{
  "num_hidden_layers": 14,
  "hidden_size": 576,
  "num_attention_heads": 18,
  "num_key_value_heads": 18,
  "head_dim": 32,
  "intermediate_size": 2304,
  "vocab_size": 16384,
  "hidden_act": "swiglu",
  "norm": "rmsnorm",
  "norm_place": "out",
  "norm_eps": 1e-05,
  "positions": "rope",
  "rope_theta": 10000.0,
  "rope_fraction": 1.0,
  "qk_norm": true,
  "attn_scale": 0.177,
  "bias": "none",
  "tie_word_embeddings": false,
  "parallel_block": false,
  "init": "trunc",
  "init_std_qkv": 0.0207,
  "init_std_o": 0.00391,
  "init_std_up": 0.0207,
  "init_std_down": 0.00391,
  "optimizer": "adamw",
  "learning_rate": 0.000617,
  "beta1": 0.9,
  "beta2": 0.99,
  "weight_decay": 0.2,
  "lr_head": 0.00421,
  "warmup_steps": 511,
  "schedule": "wsd",
  "decay_fraction": 0.852,
  "decay_shape": "linear",
  "final_lr_fraction": 0.0,
  "batch_tokens": [65536, 131072, 196608],
  "max_seq_len": 1024,
  "doc_mask": false,
  "train_tokens": 1378000000,
  "max_steps": 10921,
  "dataset": "wikipedia_en"
}
MLP neurons of a small language model. Each row is named by its layer, matrix (gate and up: input weights) and neuron, and shows model dimensions 256-351. Each number is 500 + 25 x the weight over its row's rms, rounded and kept within 0 to 999. Numbers have three digits each. A neuron's up and down rows have the sign that makes its largest values positive.
A block is one neuron, or neurons of one layer that tend to fire together. After each block is what it responds to, as a language model described it from the Wikipedia text at the highest values.

L2.gate135:481468498502511505511501507508498466530498522500488496449445516478514495498508482607489526501507514506459488503481507471525517539523512502521493482580458515516506495513524476525488477497535482507508451468503493502483498477495512521480508513482510506525514484526463497519514499527458458494
L2.up135:554459529459532496490500523503488499497457548497480479522524484488462460520521487494466509506500477488509498505505464501504495557509506505489508449476499528501530479492495475530469501506527545457498510478470433474495528478464521497501498463481462501537498525477462525464518512464487471536
L2.gate224:492509491496544504495538507511512521534496515464528468457548538461525520506498520497495492523499566528533488458486488493505504471545521524503511446511535526503513511508521504493456474502488514492518478462503499506502483499475495491473552465536511503494534503500479533483518511482450533497
L2.up224:464519490504552492468505491507547554550484477522464483488493528532543530508558503541497486522525478530518494452518530474483455477509497538483508520532519496504456504491493504501495482481495487453485520472506528473497517497491459497494490530465493486540499483497500564500499516549477520500
L2.gate300:481474507507476529444520489518501503507546519491515490476521464503512503501503476535487490490472517507509491530493554481476485450495498490484504430456463520478500460483490535499494465454507460483492461495497530515503499507487525493524529511541507544512529497505509473476513476519472482484
L2.up300:490506504492501495508487518470496507517489475482483514439474505496490496508532456510475457503483478493541491494484481520524495502513487504501464506500539548493503470516494517532513507511525561525510527461507466545506516504527503476484502499515526458493489500467482546456503485528486471527
L2.gate579:474488460535481476472516514516509470504509542542537470535506487475468457508497484473483502523496504508498477519492505490470464466478511515539520517517507477468509489480531509478499467472479541476463481481496509467481560490494484481502528485497494518491493524495518510506493487553515449485
L2.up579:469439453545490511495416528472518510512523503485527496492515519487478535486471502526495500492501499514549479493488474486475497478464524506482495514499508496519506499505495450504501542508463482492511516484493516479485441537475511441504469532502477493523519455498514513521469470536494475529
L2.gate875:487463555515503465518510525525508496479497545517506491566502486483482478484525511449537548493469542491530527566486517478492515476460512491482467474471529530514489475496529475494509493510542494458472511481499483425546477562476501486464528511504494511527497494549500496515499492501498472486
L2.up875:462483536504480509470462520483533475454477490465475517480504510517483533528511513537517490469464509545498523532525520510455471453507534468509505503479519459480522514462496520542507559453490528507505532500522533517520469499496492478526530483480509510469499513501515461497463502554514454516
L2.gate985:511461560523492501500513516516510503495499505502538507500484519489504495464517487510569488541497507544486512493456559476525503483521527537532496525509467544525522513492528522473523509493524496478501482506529484485489498500517495514495492496504514520486499547524453512518487533557528477532
L2.up985:522521515500492489482471494508523507477531450488509569508512517472514475483496443555456506533512510494474505492512487511515480455498510499501450455504502511522495480537496491489489501487499557490499493482494488536475496568540518490543526534503541528511504491545494471513481484530515485502
L2.gate1069:501442541582540524481511516535476438502512490481537502532525532522465513497494544515573499484528513541507520466501528514482483534489465517486457542523461493524478508517510538534501520489508488484484528465519466501500542463519436483500482516477497509522493522494464509507529496437489487486
L2.up1069:478424518545530501478508544508500468494444488530514497524538507502489499475474481524509475483487551535507482498520503476485485515514488519503467532555541515558528513492460544518503498509518507485477493471491480500526512472518472500499494566492466519506484458489501540512512466500516493492
L2.gate1128:476483522492544486508514518524498473482505515480517494508528471444524533496507520513497489551490491486492514532470496474526499507566504489519532497534505510495479501543515533509507513485511475514473464506471472498476487491489517553463468499493510519494523488505463520496510540503517472476
L2.up1128:528493539511479503476497463429534505508478498503540515532551546467485490504501507500508493459532447481496509482540482540550515489530536496468498458560514505538520524556496528486524507507477513515506542511501479464543553517497491474431512491483563518461478503502513470466544496552484495486
L2.gate1331:452491521474524502510503511502477479503558495518496485534486471507500488508545494481506539489478513530507499477501496508501517497498501566494541490515511514501519521527540459504514506484506523511508462466497493512477452476492468516511506514514464512484492493472450488508524477455463508510
L2.up1331:483505486487490490498494466515513503513493473543486485488484497482543526464526489571499501541475491561454512508509532528489516498559519480487553516513489501516515496482491533527531538496571487493513539521491523456521477525477488514506490499485469565519547498496524508519563532485475467512
L2.gate1432:458478517513504482541514536513484504487523559445522508531499489506511520499516523529493503544498524503522487522516494486494516543471461529521486468502505569524524505510529451481513491487514499506487518466488531473489500479509478453461532510537483495511522565488465534493489503537494435478
L2.up1432:500524481461496458509483496504505498465474487475472532455511491547465467489531483558530488570485468502532509418559498477491476481468501493492507483477474515496500504500478508480501498535522507436495476460500490503528513524497524495487523471551514473554498500508504457475525512489462513471
L2.gate1728:445558514551477490465535506555490458492517479512492489510508476491511473480548518507505535507520496490523499536440476506508499483492507471509518463516448517511508495457495493498454491475483476503478503488500517506503518513476515511498544544524473523503492513530461504467526514541486462518
L2.up1728:512532515495523511505542561489517478480498521497515494554512516515500520495504491524488507522489516519474523478528474511498490482481497472500503494511511528512560502482531502464457492509495482512500511517547578484520500485514531468517538522504501525483496558508505501475495572532479533485
L2.gate1823:478496495465508459488497493539532444465535525539510500560512480491486485485497475548525507509462509490515526525524503491490504537554522543501499463539498505500523525425545471465505467492517535527469495475503507482480526502504488522480497518469482513487456501491495531519534502505489468513
L2.up1823:485513496517488493491516482482456479474555503523490511468533467489456493496545501481498524487544534500549485511493486525479487422494507482491477486487513459535477473504516544523485533481488501480490474473514488504503469499500498467467498464500518523529500484560534505503537469529509496515
L2.gate1856:509501553538482477501549515525481482504512494533507474504503475532533486490467480505535537507508538496528504516492507464541482520526499480502456561518491494528492522466527534463511468499507508503478528469514538472516520504525499506502519511523528499509485535523492484502494494537477516463
L2.up1856:474518480518498501501497527503522453479550527546526509474463524515520494491496527497507527495499484434517470507470512522509510520489512476466516528480494516511532458516513525537500495503526537546472458479476507504490484513540480509483548507474512514527443528542500440477493528510523497510
L2.gate1891:499559516523491461538460522576480477483514505506515492472482479518524485497549509497533504494501474490553516521497536506483519501516473473478532492531481495475495519500559473479519492473512499490481516487473460462498494451485505485461519478497489496482503484471467523546531491483467525475
L2.up1891:502527505491480486529474535518482475457549464481499449507497470480536509469520494501531528501490484518491548541561470523515486509516483465474487500540471480475486447503482480499510522489520466529498500489486477473473486501492497532497500464497548478521495487493532502525503473516495520508
L2.gate2016:458491492496527506494498538537490492484505526530555469502484530526471475469508500505548478484493485507482532528488501493474479483495529486497501470515493501532491521463555488517490472461465490487502502488517497487477539436521514546494542500528520502489503489541469518473494473500452488478
L2.up2016:489486442547550476518473477484503498520504519570528506507508503494482516566510526491483510504502460502481484504517529460463499551508447517519494464511486477490498530454514502518492537498518507500444514492519479558461458489489508520461503504464541467513488521523490445478488561461480533466
L2.gate2256:498518465511528491478476529514510500522538489502539458535517483493527481510489484501481498527504511463527506502434504454491487527490468510549511513503462543496490522445517527506454484489480492488446503474506498484513552551478512521498482482487471511538497485529488537477480473519478455469
L2.up2256:453473462518495470494509505482464485476542524487505486461506492479492516525511486472514474467537494457488496483488487494554471462490477507514501512509484513539530476463474516504481484482466519488473480503512487510508489494502537512486547495515511498511525461520519501489551489471484466538
Responds to: Label or connector tokens just before a value in formulaic Wikipedia text: "family" in species stubs, taxobox Genus:, year-range dashes, ″N, table headers.

L5.gate178:511491495456513522516502515484496490520514510508516526503539503491575513474519538477556540493501482458476497510498485544536459526517495500528540528521516510496510515486487516481496514491491528522474502483534472471502533500493467488504524503509529521494537473497465493546510498464502524465
L5.up178:523466497498471464476540565502469520524497503475494498537484441484469508481492470501464490512518538515491482491493475496498533523511503494559522511516504514506509550543498508491490514465472482529499563504528517503485459501513509513527531525515516537519531506490578519551505464515490542484
Responds to: Last token of a noun phrase naming a place, language or group: Greene County, Morgan City, Louisiana, in Portuguese, immigrants, musicians; also final digits of register numbers.

L2.gate85:499528507467510463506509456510502509472500526482527514505513516480579512492486556491506519504490593531503496487492470466487502510504489490506480500538463523466534529517477512486528504489528511540522480470477527501472476526456556467514501480478494493481498513528521504519484492474482478470
L2.up85:486521493505484496491496512511507513495496473503479531471500502501496498519499494466502474495562499501507439490495512481465512493489502494498480538511535473481451479538505465563496501499483560489474500517507461444490504480515439481500468473529467548496480507468482548501470502507512502486
L2.gate110:523531462540481534524530432501524522482488523534502496489522532495510523506478548492536512464531462493483482468550533559479516469504515469498525431523480493487542522478472487486501551489491503510438517500494504492488502506451504481462523504479515472441511506464473514483491511502511503450
L2.up110:472484514470502505493518497519526471502494494481547504468521466515517482480535530418523500475544510513492558534480457477483484503493495509503474534502492499551502461503466485454522502484465480470493524517495482504509458535478547496512492480484525541506503486486517507514494496471500448529
L2.gate302:462524506495508488534525500504518522505492519506523525484457501470533499518487492447504526500486493493486484494490504462480554509532454502546509481479508505522525505459501516498533483479468488509507477517512475489518477480526477545494463475513518467459472490460495463490487499522525528486
L2.up302:488517517514544512526512470530453511529526460499492503485490466474563447534497507474511490528499516534485492513497520510501492456488494497491545489522505476514472530516501509525548447534525482462540506484492447514477499497514527488482512500502469519524535491506519482489504457523526530499
L2.gate404:492509485523516538523515496507487508524496494498516464496477518506532489431498497481475487486505565549498482520502482473448454506509445497492496547508447499454493502474505559485496446450482498472517452466473512488507520472522521491528516517496527513505476543478472498507515519481530453479
L2.up404:508496530494496476527497528529485507488544493475511535468483470477495493503478507491487518494491527482516514487513534500462519482475499526492477463486521503525519529547532507501518513520525472507535513491519517470508475502509489473441460487530516491515509506505500499523480517547477485485
L2.gate500:499519509495504475531550491535517524476511518549500461520517483517517514464542557474499481475517535504477508512502530478489431528523479538489500476532479526474492526482461547515477541507500491515467485517492492531495462472487539494495547492511534488498506453515492488515519491524512509456
L2.up500:513539498454550515469501469470530508473508477506539506497495492523485490513507538505537485472539461471531537504505492530523439478502468512512494560489521515482548526468510494474470544522475508500502502464525504450483494535509474461474533539561452485496476512516492529463487480524498530484
L2.gate923:497484523523490487516493567500490512475496558480529509508538503451546462487507528477477478510481538496497503498481496505514512519544486535483471442535528581473501494509462501514512490491521528468520482486501509504526495516535478466476505483532497518494525520490503496535517509493488495485
L2.up923:458489508500482512477527485531471508513537521539468508535544519464525493518469493477496490476473514512518484489537507485514504497493513487499520454541491452504574480485468557524516545463523488481510500498495486503536491517525516444466511546517556487450540554478504509515513551502489518486
L2.gate1345:488544517513537493527528486506500497452532516505526542553503500487532477491464511459494482500501543502490511524451524500449466486528481528505506462535487512528517492505471502486518507505482471467524520470491511509505480524505452451445505485504473483512526464463527486530467497482479518493
L2.up1345:500502526521515471498505491501498528499532490460484489473506484456513510478520479511513512504513521500498464502442489502486490535489497474491497504503476532524553540506509506520522467491468481465499491527471501481528505526509520475491512508490475541527504492528534472479546498473471521492
L2.gate1465:504472533525530491527497482488519518468492507469555541485498504477525502502490521492529515481518477556491501523507535512482485491473487523511477505543514487481517502486503519494526488494510496465509493478489548492496486497546481528494513529491488487539507513473497516524553483498494526537
L2.up1465:473526529488483482525497451483495538498518512445516526500524494482547497492521502488489531480504526451500491528501515449466458461509491510507481447548498488468468520508519516500524512513500483443506515497511497523535474480517511506445519478506514509515479515541497447476509507444472521493
L2.gate1549:537530535464465472484493496515436503504502518469516498502518523494503527466464530483481507478482557518477491496520484498488500544515483484504458480562440493490525533504541487491494482506511481481513509501530490449486474527464493467509471511514501513494511517524488485487518516480462456477
L2.up1549:522482491501509485479486556504504519521536527489498505463545445504538497492511502517477502528505525497498476511472489543526461481483522490484514551479498475519480430479480533486528523517531476463551492512526483463517531510478510471502473528542507533516535497473487521493518451497483479499
L2.gate1606:468511517552500483482511507513529493518477525464528521508502529499531485516472541472489448537481530513498500511503487478525511500560512485497491482536482518515505511498501532515536510475501513519472446464495505515512492535527498483470519516524561498499478533500487505469510513504519469486
L2.up1606:469520523512511503507490557513491473509502535487494508492465490521516494487525490503509457519464496544516488534484460495539475486535470474539524532528521489518538502525493523512508510499492551499496486534500504517489498478481546508543491507515506526539521498560498517506498469477534520459
L2.gate1612:478488528501538510492527490501489517487478500515494469518508480477481510516474493456484482486455535494505480476477521500502483433471477522491522445457528505514501516489484512524454491498468506475509470492485508511494481483470471541472536523477468494515541519462509510490496497530487467482
L2.up1612:525527499483459456500521496454518540482520541466520482536512498505508522506491498480465503482521491445496515503484505522479445466482491530451497517519500464528494512512508496508470539521485507511488526490465519489534512513551478471478527488492518462495520486478528500477516497474503527523
L2.gate1687:474504477449521492470480451479509489510479527485489479520503494493549502469489523508500512533490554488478502496507542514455495502511499534513528536490475503465480524481526522505480482528504513502439519481494524489491511537540472462494490541502542497481489530483502523451518503452494522521
L2.up1687:480472487503528515480536470532468487471527548509484522539512457483451493510518479449452485509533516476482478507474488501510525504495494520511528490517490519507479499487499524530519513508523494497454525470441503527480502490490480483454478500480494486468491430497491493521495496502521447518
L2.gate1828:519490522516537555497480527535509478560520532507543494479505534511541560495503509523507509467467516499507489519517513470468528508509475510526504513509469553506530538512522456455466486510519465480511498506487519505480493482504449483488484490516516481467496520532428502507508514473518522498
L2.up1828:469449509497496474520532418510525509501519520475504475476490491519529511507494486517467481503495520512482474490492458498477505458490498518559473482489476447518463491545514471496540566492480473484546513502492562490503497517524474491502506491493495477510541531481508516531543503487485536470
L2.gate1918:490534498512469480498518539490505484514492500465511458512526487494475478496455489483481514497519542496466481531483506512452482494552505530545535510494480535525548537471501533529554499505498502509456458502516472493530475579550487484483524511498497509516512520525460497517488512471487464499
L2.up1918:533538525492467493500522488495483497495516500490480487505526439491537478542472451474488484498475503481465470510485491490487529504534443515543548538528471494496505520522438493509559499512509478496507481498533481466552462526583505533495555504514488535500484509510484550495505504459502504499
L2.gate2190:486563496475506462476511503506504489522489516499538497481507522511499535433458513479528514501509538495516486488512520486525530417529475474522524479496470504519472530492462526499486504499489479491476521471469513518503525441522495484476550511530510504520471526533495474514516516481490469483
L2.up2190:516507485467550505508488509479495519518534472508522524482469502496540485535434485481477485523534513487490533524514558480477509534524477485514463497458484504508504519510469497482500481510548478525505508510509469487471502488487510485530507480517476482469511528455462545529514499464445517473
L2.gate2302:509501509557456478469460489545481495482533459511495492498465486499519496502538488499548498551507514491503482491449491527464432542526496517498522505499500505480488506504500488500518551471468481509486466474506501490498519529504515529488515528505499512516492484491469530510518488500475449470
L2.up2302:483543494511463488517508517516477505451515522508539530502513493479509514535538452500507499497503472466489511475487516565488445537466504508486514552521533470443523529484496508443515528514470506528506521484508469530479489439542517480513484553530527512545445521494557501502514474481489500523
Responds to: Fires on geographic names, mostly US states and countries ending a place phrase (Mississippi, South Dakota, Hong Kong), and on route, railroad, and land words.

L5.gate1716:499508509481527478521563519523484480486457508514524507499516511483491464466514507498482518536522507486487494525470493501478436552523528528461504441519518473487478494534523493481519492481485508466502513466498455499529520526539512471491482514513536546447514531529448477470535536462483524499
L5.up1716:457496519514476486513481488482514460492501528516487486487504512491504502514537491473520518533514450457511465458488530509483488488511484476489480449506483496473499499483513502469422468490499498539476482458501517505491450470499466521523484498500516447476459497489533555496521488500419512496
Responds to: Nationality words and country codes in sports tables (BRA, UAE, French, British), plus adjective-forming word endings (-ical, -ati, -ish, -ic).

L2.gate295:476537507503540502554541498508492461508513432534509471464465511486501498456504535534443497489486494481534544483506558494502500558515488527473522524519503520465498514447521507482501475503504495521488515477511508477509498481559485561482523523510486514513507489521481497490493507506466433509
L2.up295:455544483517523514513558516480468533463519527503487501509500527497490479502488490461474499473492489457482450484508443513468505471476500507517484444516493489515562475501481550494564513521490484498509485506521512494502489450526517536496444524522536482481509496509509483534499470463498564499
L2.gate581:454559544536529499520554511507508464475497499593495508519525497499532501502515517500445484496510494499464488460491521493474486542517506527477526473522467561535514497550523513467475498474479487493493500444507457495494510496539490510515485494500478479501498498491462485511510475484455487527
L2.up581:564483490533556519491582470461477479494549505496471466478450516531492490495489521523503515536531489495498500507507478534509485489502504481522526514459522486525534508471501482533509496531492514480485487491512522535510518486474528516535481547470519526529506487533529483530498498515452558493
L2.gate597:520529521498473483493479530507549489473523471499525542506504536505484541485525552545499458555495516489508480475482516543461468545507500498495504521506473499491521515525499502483512491482534514488493508475477509514491514464508450511506526530502489524497513513507460528491522501488519450474
L2.up597:510483493476523507522469467494488503509483486481489497445514506511514499521525481464496488512490496536494526489528468569444510495530520481491500471534470444517447510544485511493527457503503482484467487480506475486511470519545532482538505486501508550456516489445464534524474493488503485502
L2.gate672:475505544534497485489473478516519509516500497470498600486479487532472483496479495535500520498522528481491520522484532524503473479464499479482545530463472499540496500448528502493425508492512499480496473536491490494493500528525489442476501459509495474506523510541477489508498489486519496485
L2.up672:510524553502521489465496508507464558516516526501495504515514530516497528471481487498470502448476495537468496501488476571482508442464476531474550554526492466496481532475481508499489491506480457490495505510516473512486457518522507491510497459483532494485480476487506530484513498530519526528
L2.gate860:520495497465475486494477500509504479488529505500508524489517514484502511499462510522435516537499493483468536486482518474478467544560551460492524499456510497512498510544515507516532469514501524511544526467514459491488535520503520491503478521481526492488493516506450516511485515492513460517
L2.up860:524494494510500475484553543489512524496483524457527506454502487495533459495606474459490486499504466489500494481504490501473474509463533488526520530512467540447469482515521513503539523483517515489492491497527495470525504471465501536497440487475498491474500501476485531468482483503451528518
L2.gate928:530459526502498501516541511482529527488484495476523552468477520459495500534458486496479500483544532482543531491493538513498480462475438519454509519543470506508532514493492537500459485513534516528476455487503495455493540498500515480515474510534490496485498494476516539476542499497480489527
L2.up928:497481516519506504543489497492487479504502480523482479460545527484460514543438502502515532534517493485534511481473490508454488505496489519488521537479486472502508523453531523496469499503513492506468483486474485456497524514505509544523463507505489481503480549545519524498506493446552477505
L2.gate954:486535477534519468472492508537475452491474474534524553494474539496510473489521512512474495515509529493488517501471472502454531536508468507470499467500502510487510547513500473423536478497540542502479484469516523507467533508514485521500483457524469473532509484506443519496490507454489471498
L2.up954:500527489515530470478488544513470550492524470526480508471499512507540468496506521517445525512532486492490513487458487494451522504522490512465459465488496514504499530507508493482517483490558558486452517477499559480512481491522504504520477523522522477515468472496477530470551485485463500520
L2.gate1210:479500508535530469517517497562494483529530472483505541506510491549502520525504493519540485521501490497500479524518524462508477526491472493494525443533463502478494515488571471469483453502514501482480493468509490527445494514522479478481503500504484480507509519496476526476507509457512487508
L2.up1210:502494521509493491520537474472477485486528486525508493510531512493459490562457486513513508516451511482507480526527500468497478500510497512460514444477506498490535504471522521497471474503515539521490484493485497524497495512573489519508499507504430516498512502507500521453514510490493499537
L2.gate1255:514462519537533518513556475519531456510484472500484496485485503465570471512521510526480488498518523485521495490483486536448460499438482550478518480532469504535536508526525475487541501496519495476468482471477492533468520491515527523479508479509513506507520478502477476504540498510455509515
L2.up1255:516482519533513481515554470484495510484519485523455490528486483537534467571518508537497502502523470517509502450456518524489525504416506531470509495498467458531496525509495479523473487519524487543477512479495512511514509467514521537506503485505474500554456461515490508468495487475463490522
L2.gate1363:476478475483501483494498519507489477502533475487506511536491495459512514511552514486471497526522539511532518472507534513525486555511492505472493508501499546492514526516551508453507502507510498507510502470524458502450439480511501492512478542559505464535485503508453495480513482495504492546
L2.up1363:500506473482500532481563530481517500512468513514477445483515516493494550531445510498466508525549483465499496481514522444443490485534525493477461503535500515534531494508501429540510519520492499479492511470471500525473495499482482467470517490533488461482515482500514496459500516484462519476
L2.gate1637:501478521521516456464566537546492510511463449488518482518510477504558475501524533506489536500516524466490489459483513514484474527457461536471496530506484503493478517537525516510525520490487504496484482520491465482518521487515499510484507517491505498497495508543475476496513476502474540492
L2.up1637:509488565491483484516546449520515482532479473478510493503478464486434479599517455535527486490524496496522522464462498546462481500507525532458506493447515510534473506517541528483535489462493493524485431455470500531468524501540493492488504473517504523507530526510506532478487492487501482494
L2.gate1712:507485492485509475501519501514513532523496524502550509559536520506489511504486488518457514521535508520511469507488547522463487494524498508473509508533470506485485525513500500535469520507507475512451522471509460512488502469474509469497466507526482500523480497504478470482490555470476504524
L2.up1712:516483488487521511480500521488478490519488503491531473520487510486570491462488483554415500539503529506482502540522490535491491488525508519491517550508487485472496542536488511524498504501553484506498522497507493505514545463507501476493466544505470471518538483459521503509516512480517555532
L2.gate1733:517523495515505454531488528500551488521514487497495512456512508491561499468506497492483443509524541518505485455485496480444507499516478522496502534484494507480493496554521518525476463498489520515489502478481484494478484492458518469491468478499496518486532463480439497488524499477463473501
L2.up1733:492515487511490489511551501460498489463513524503529535497520485513473467521470510455438500461487504464517474488501494470481474484534491532483528473566516479482494493491439483484523523483542445462549467495477482523497503517524498499519508522514496482493480563503506503532479490528486502433
L2.gate1916:460478484483566527513576493519513489527505481499521434475530515481508500527467526578496558511494490484478502466465527523546523508506471511500529447493512504503495489466501491533515461481500538503490435447503491518497516479474507486449491499522522493533489504561494486507494503540499479471
L2.up1916:525535512486516517496527517471480512493531484545507483494494501528492468498532511482472484509486486481483517526490495529512512468537464565461527518475525514511492506507533475491535480524494478527471486510530493508505515505487521531508479532476438482456495476475501520534506537459521507496
L2.gate2159:503512540507467514472451478527492492498505461496503549513516506467505506523504534494466486548536524522489515499507531484480475515513520504506494526487457498521493485509494535512509488471538502508512508480486499468491498510478510479470485511489534483498558491491459500505499512491518523489
L2.up2159:449532515535518497456439494522511529514486446489520498481512529517534469507492537544487499483542518511481504485497531498504481490487479560490515528466495508488479499507495579512502457476483520494463507527518474556492521465476521486523474501480502502508508501526524529489472497472462502486
L2.gate2181:533505484509523483504512489515504492494530513514527492532508469487508476483517509494504550493495501497498499534521466538521503511505553485530519480529504523488467513489470544503481466495503478537466518501508477509519514497512509513493490539521524485523514457532515476513501539491506505501
L2.up2181:464528510516491493543517477461510500523503523496512469472483506518484495510460515496508516507497464522556519431528500504505515481526484522466527484503429512496499458496483476524492489482511493492491509513505523508478486443484523482505516535476458510478492491473480505465486529488460530501
Responds to: Country tokens, mostly three-letter nation codes in sports result tables after a pipe (USA, RUS, GBR), plus country or city names in prose (UK, Brazil, London).

L5.gate250:474539470544519519485416496497518464520515512509504495446485517471541554485554485485519505478505494506512464500487529488488512511515472530499499505478488536462539517499477469470447468503466503495523476486506491497506519518490477481495498517541514462502476496485454472488519497489511470502
L5.up250:499475497498512509515474499498494513483501484532506506509511481482436491493516515520486517477488485499468498510491523527501522543510538506472498501510499495535496479484512482518469496478498513519499462505474498443475441500520509542485429526482488516480501481487503492518554475493565521495
Responds to: Final digits of years and the punctuation right after them in taxonomic synonym lists and birth dates (18'75', 1834';', 19'55'), plus °N in coordinates and scattered word-piece completions.

L7.gate34:536520514509471486512514501508486500511510483504496485483483565458508519503508500485531515512505483532510522514529515466497529524512539499497483455526522515464502479496528490506516523478537503492468482520483475522505500491463495485474491467477490527483507515532458514531506493504480489509
L7.up34:449508515493458493574504495516479484502530496506504503455483482448525448452503477465443541498507549534528534504528511496505459515527519473515449506502553526482482536508489473474507476516519503498478475493533477473458514518472536439499482486531493521485525552502527520539462521511500493496
L7.gate413:475528524480538505492508502507509502480500476487482526515483495427514526466526503501492471491490458475429505495502490510489473502514560477514492504514502503469552480509523479484518524511506534533522500494536525509526501446485482489462508462516536476507521458523469505519508480465481498485
L7.up413:529503511499514514484456497492506514524509499513531483483507512474511498511476510510444529522502489481486479524503471476473529477531476477458498475487547493481456461518497486547503459480481512496501548502501474516515510480463534456479502508466497478482509454461475475494502481516457502496
L7.gate1871:504543475494504547507481471571522452501519473495516514476515524491551506512477497517478537502511534484492502519504516470432557542484523506490473482495534490467495551503511497495501492496547513521475517472545501495474543496495491491485505495541515490478505508484508568573503506528508497441
L7.up1871:484505485503474537509487526514522449501488458472487479500491493492533457524476503495488533532482513482494536524506557474437542509470499510515485492484501485477465540479538498522468455523539512490504490503529469560483528516495505458546487519494511536487506531507511565511485506531521492482
L7.gate1912:510516507496531516485499505537525520514490499498518516431495476519526492479490486492517527507522484504520501493515481520503502490480490488501527481494578524547473497494500505458494511519512512507521539490552474465518505511501491452472538478524484506511513503501458522516496524502498485447
L7.up1912:543491513514506495520500510485485481539500503519526505538501471560543497473517511471457517524506564561466462507544498512557514495481533489549500485514525527500527496470454473509450519481484480512493489499549480475435504493488517501491500498466506505478500505515511468475529491578480497498
Responds to: Motion verbs and spatial prepositions describing routes or movement, especially roads and travel: passes, running, heading, across, along, above.

L7.gate137:487532509551477478506543561549517468511497499546482487498507512531530493486545498516494489550525510517529479521474501492482464512513516502493477496481468490486514509492550492521508494489486506519479488472547484500492567482512452516459504477534494505544506505465474529490502510499495519468
L7.up137:503513514527470485501498545458510507518471498543514529495542498499506512484537508514470468546517519504504470488501533469518496484482474513452484513520483513477528520502495465541491497508479516498503484470507481518505474499529525513482481545500454519536487492462502456478502486505473503495
L7.gate239:527534497488511530504455502458510488534502486495498512514493490495532519493496484508462498552486539516489490482509568518525466470478499509501511501517512543448513520480481474502517514500550519490513514491532468467507525469477494535465501511501506484496478521468496516509533497491486501483
L7.up239:488510548511495516480484460498551497536516465512490486490472549482497523506506496470494531432480507530527456511466516509506501497537453493469492470469492519503456514455507466478512513502483523555488513513524504536496506512510473541514502532515479487509504507449538486496462466500517448501
L7.gate361:455498495525499503507496514523549495540538498509565482528507486484545468519489487498473524494546513497500496513511514486519500454496504483520482444484533527500496548515478474502511530494516575520518468504502489511480517486500500476525494495526509506521537523489429480471539526487506486458
L7.up361:506510491508451506492485490472484485532518476522507486518491523505556511507426511495482561520500496509516447487474525449489479505493480473479541523519479513483521515505505558465466514542502521473496516492515534506530541473511494481451519495523499504507518502418437494493514494556481503457
L7.gate1675:507532526505480485519477524507493466519506511499495527501483462479546545508541521495463511481497551492511494468487490508545498481497507514448503518465478529523512576505516490527523502462541481543503499443498514485476490473495473459464480503515506466467494487431479462495475506507490491511
L7.up1675:508522520510507480470510487464497466493511460496504537485519482477528472505552523545483519504496532479539487485495517473550493496497474506484474516497504528508494538539492479507574515487509505487496532466487490508536479460505514477487454491499483473513512446470467454504486519502489503493
Responds to: Punctuation or short words (;, -, ",", as, into, and) that come right before a new proper name, mostly in taxonomic synonym and species lists, e.g. "1834; Loevia", "known as Monroe".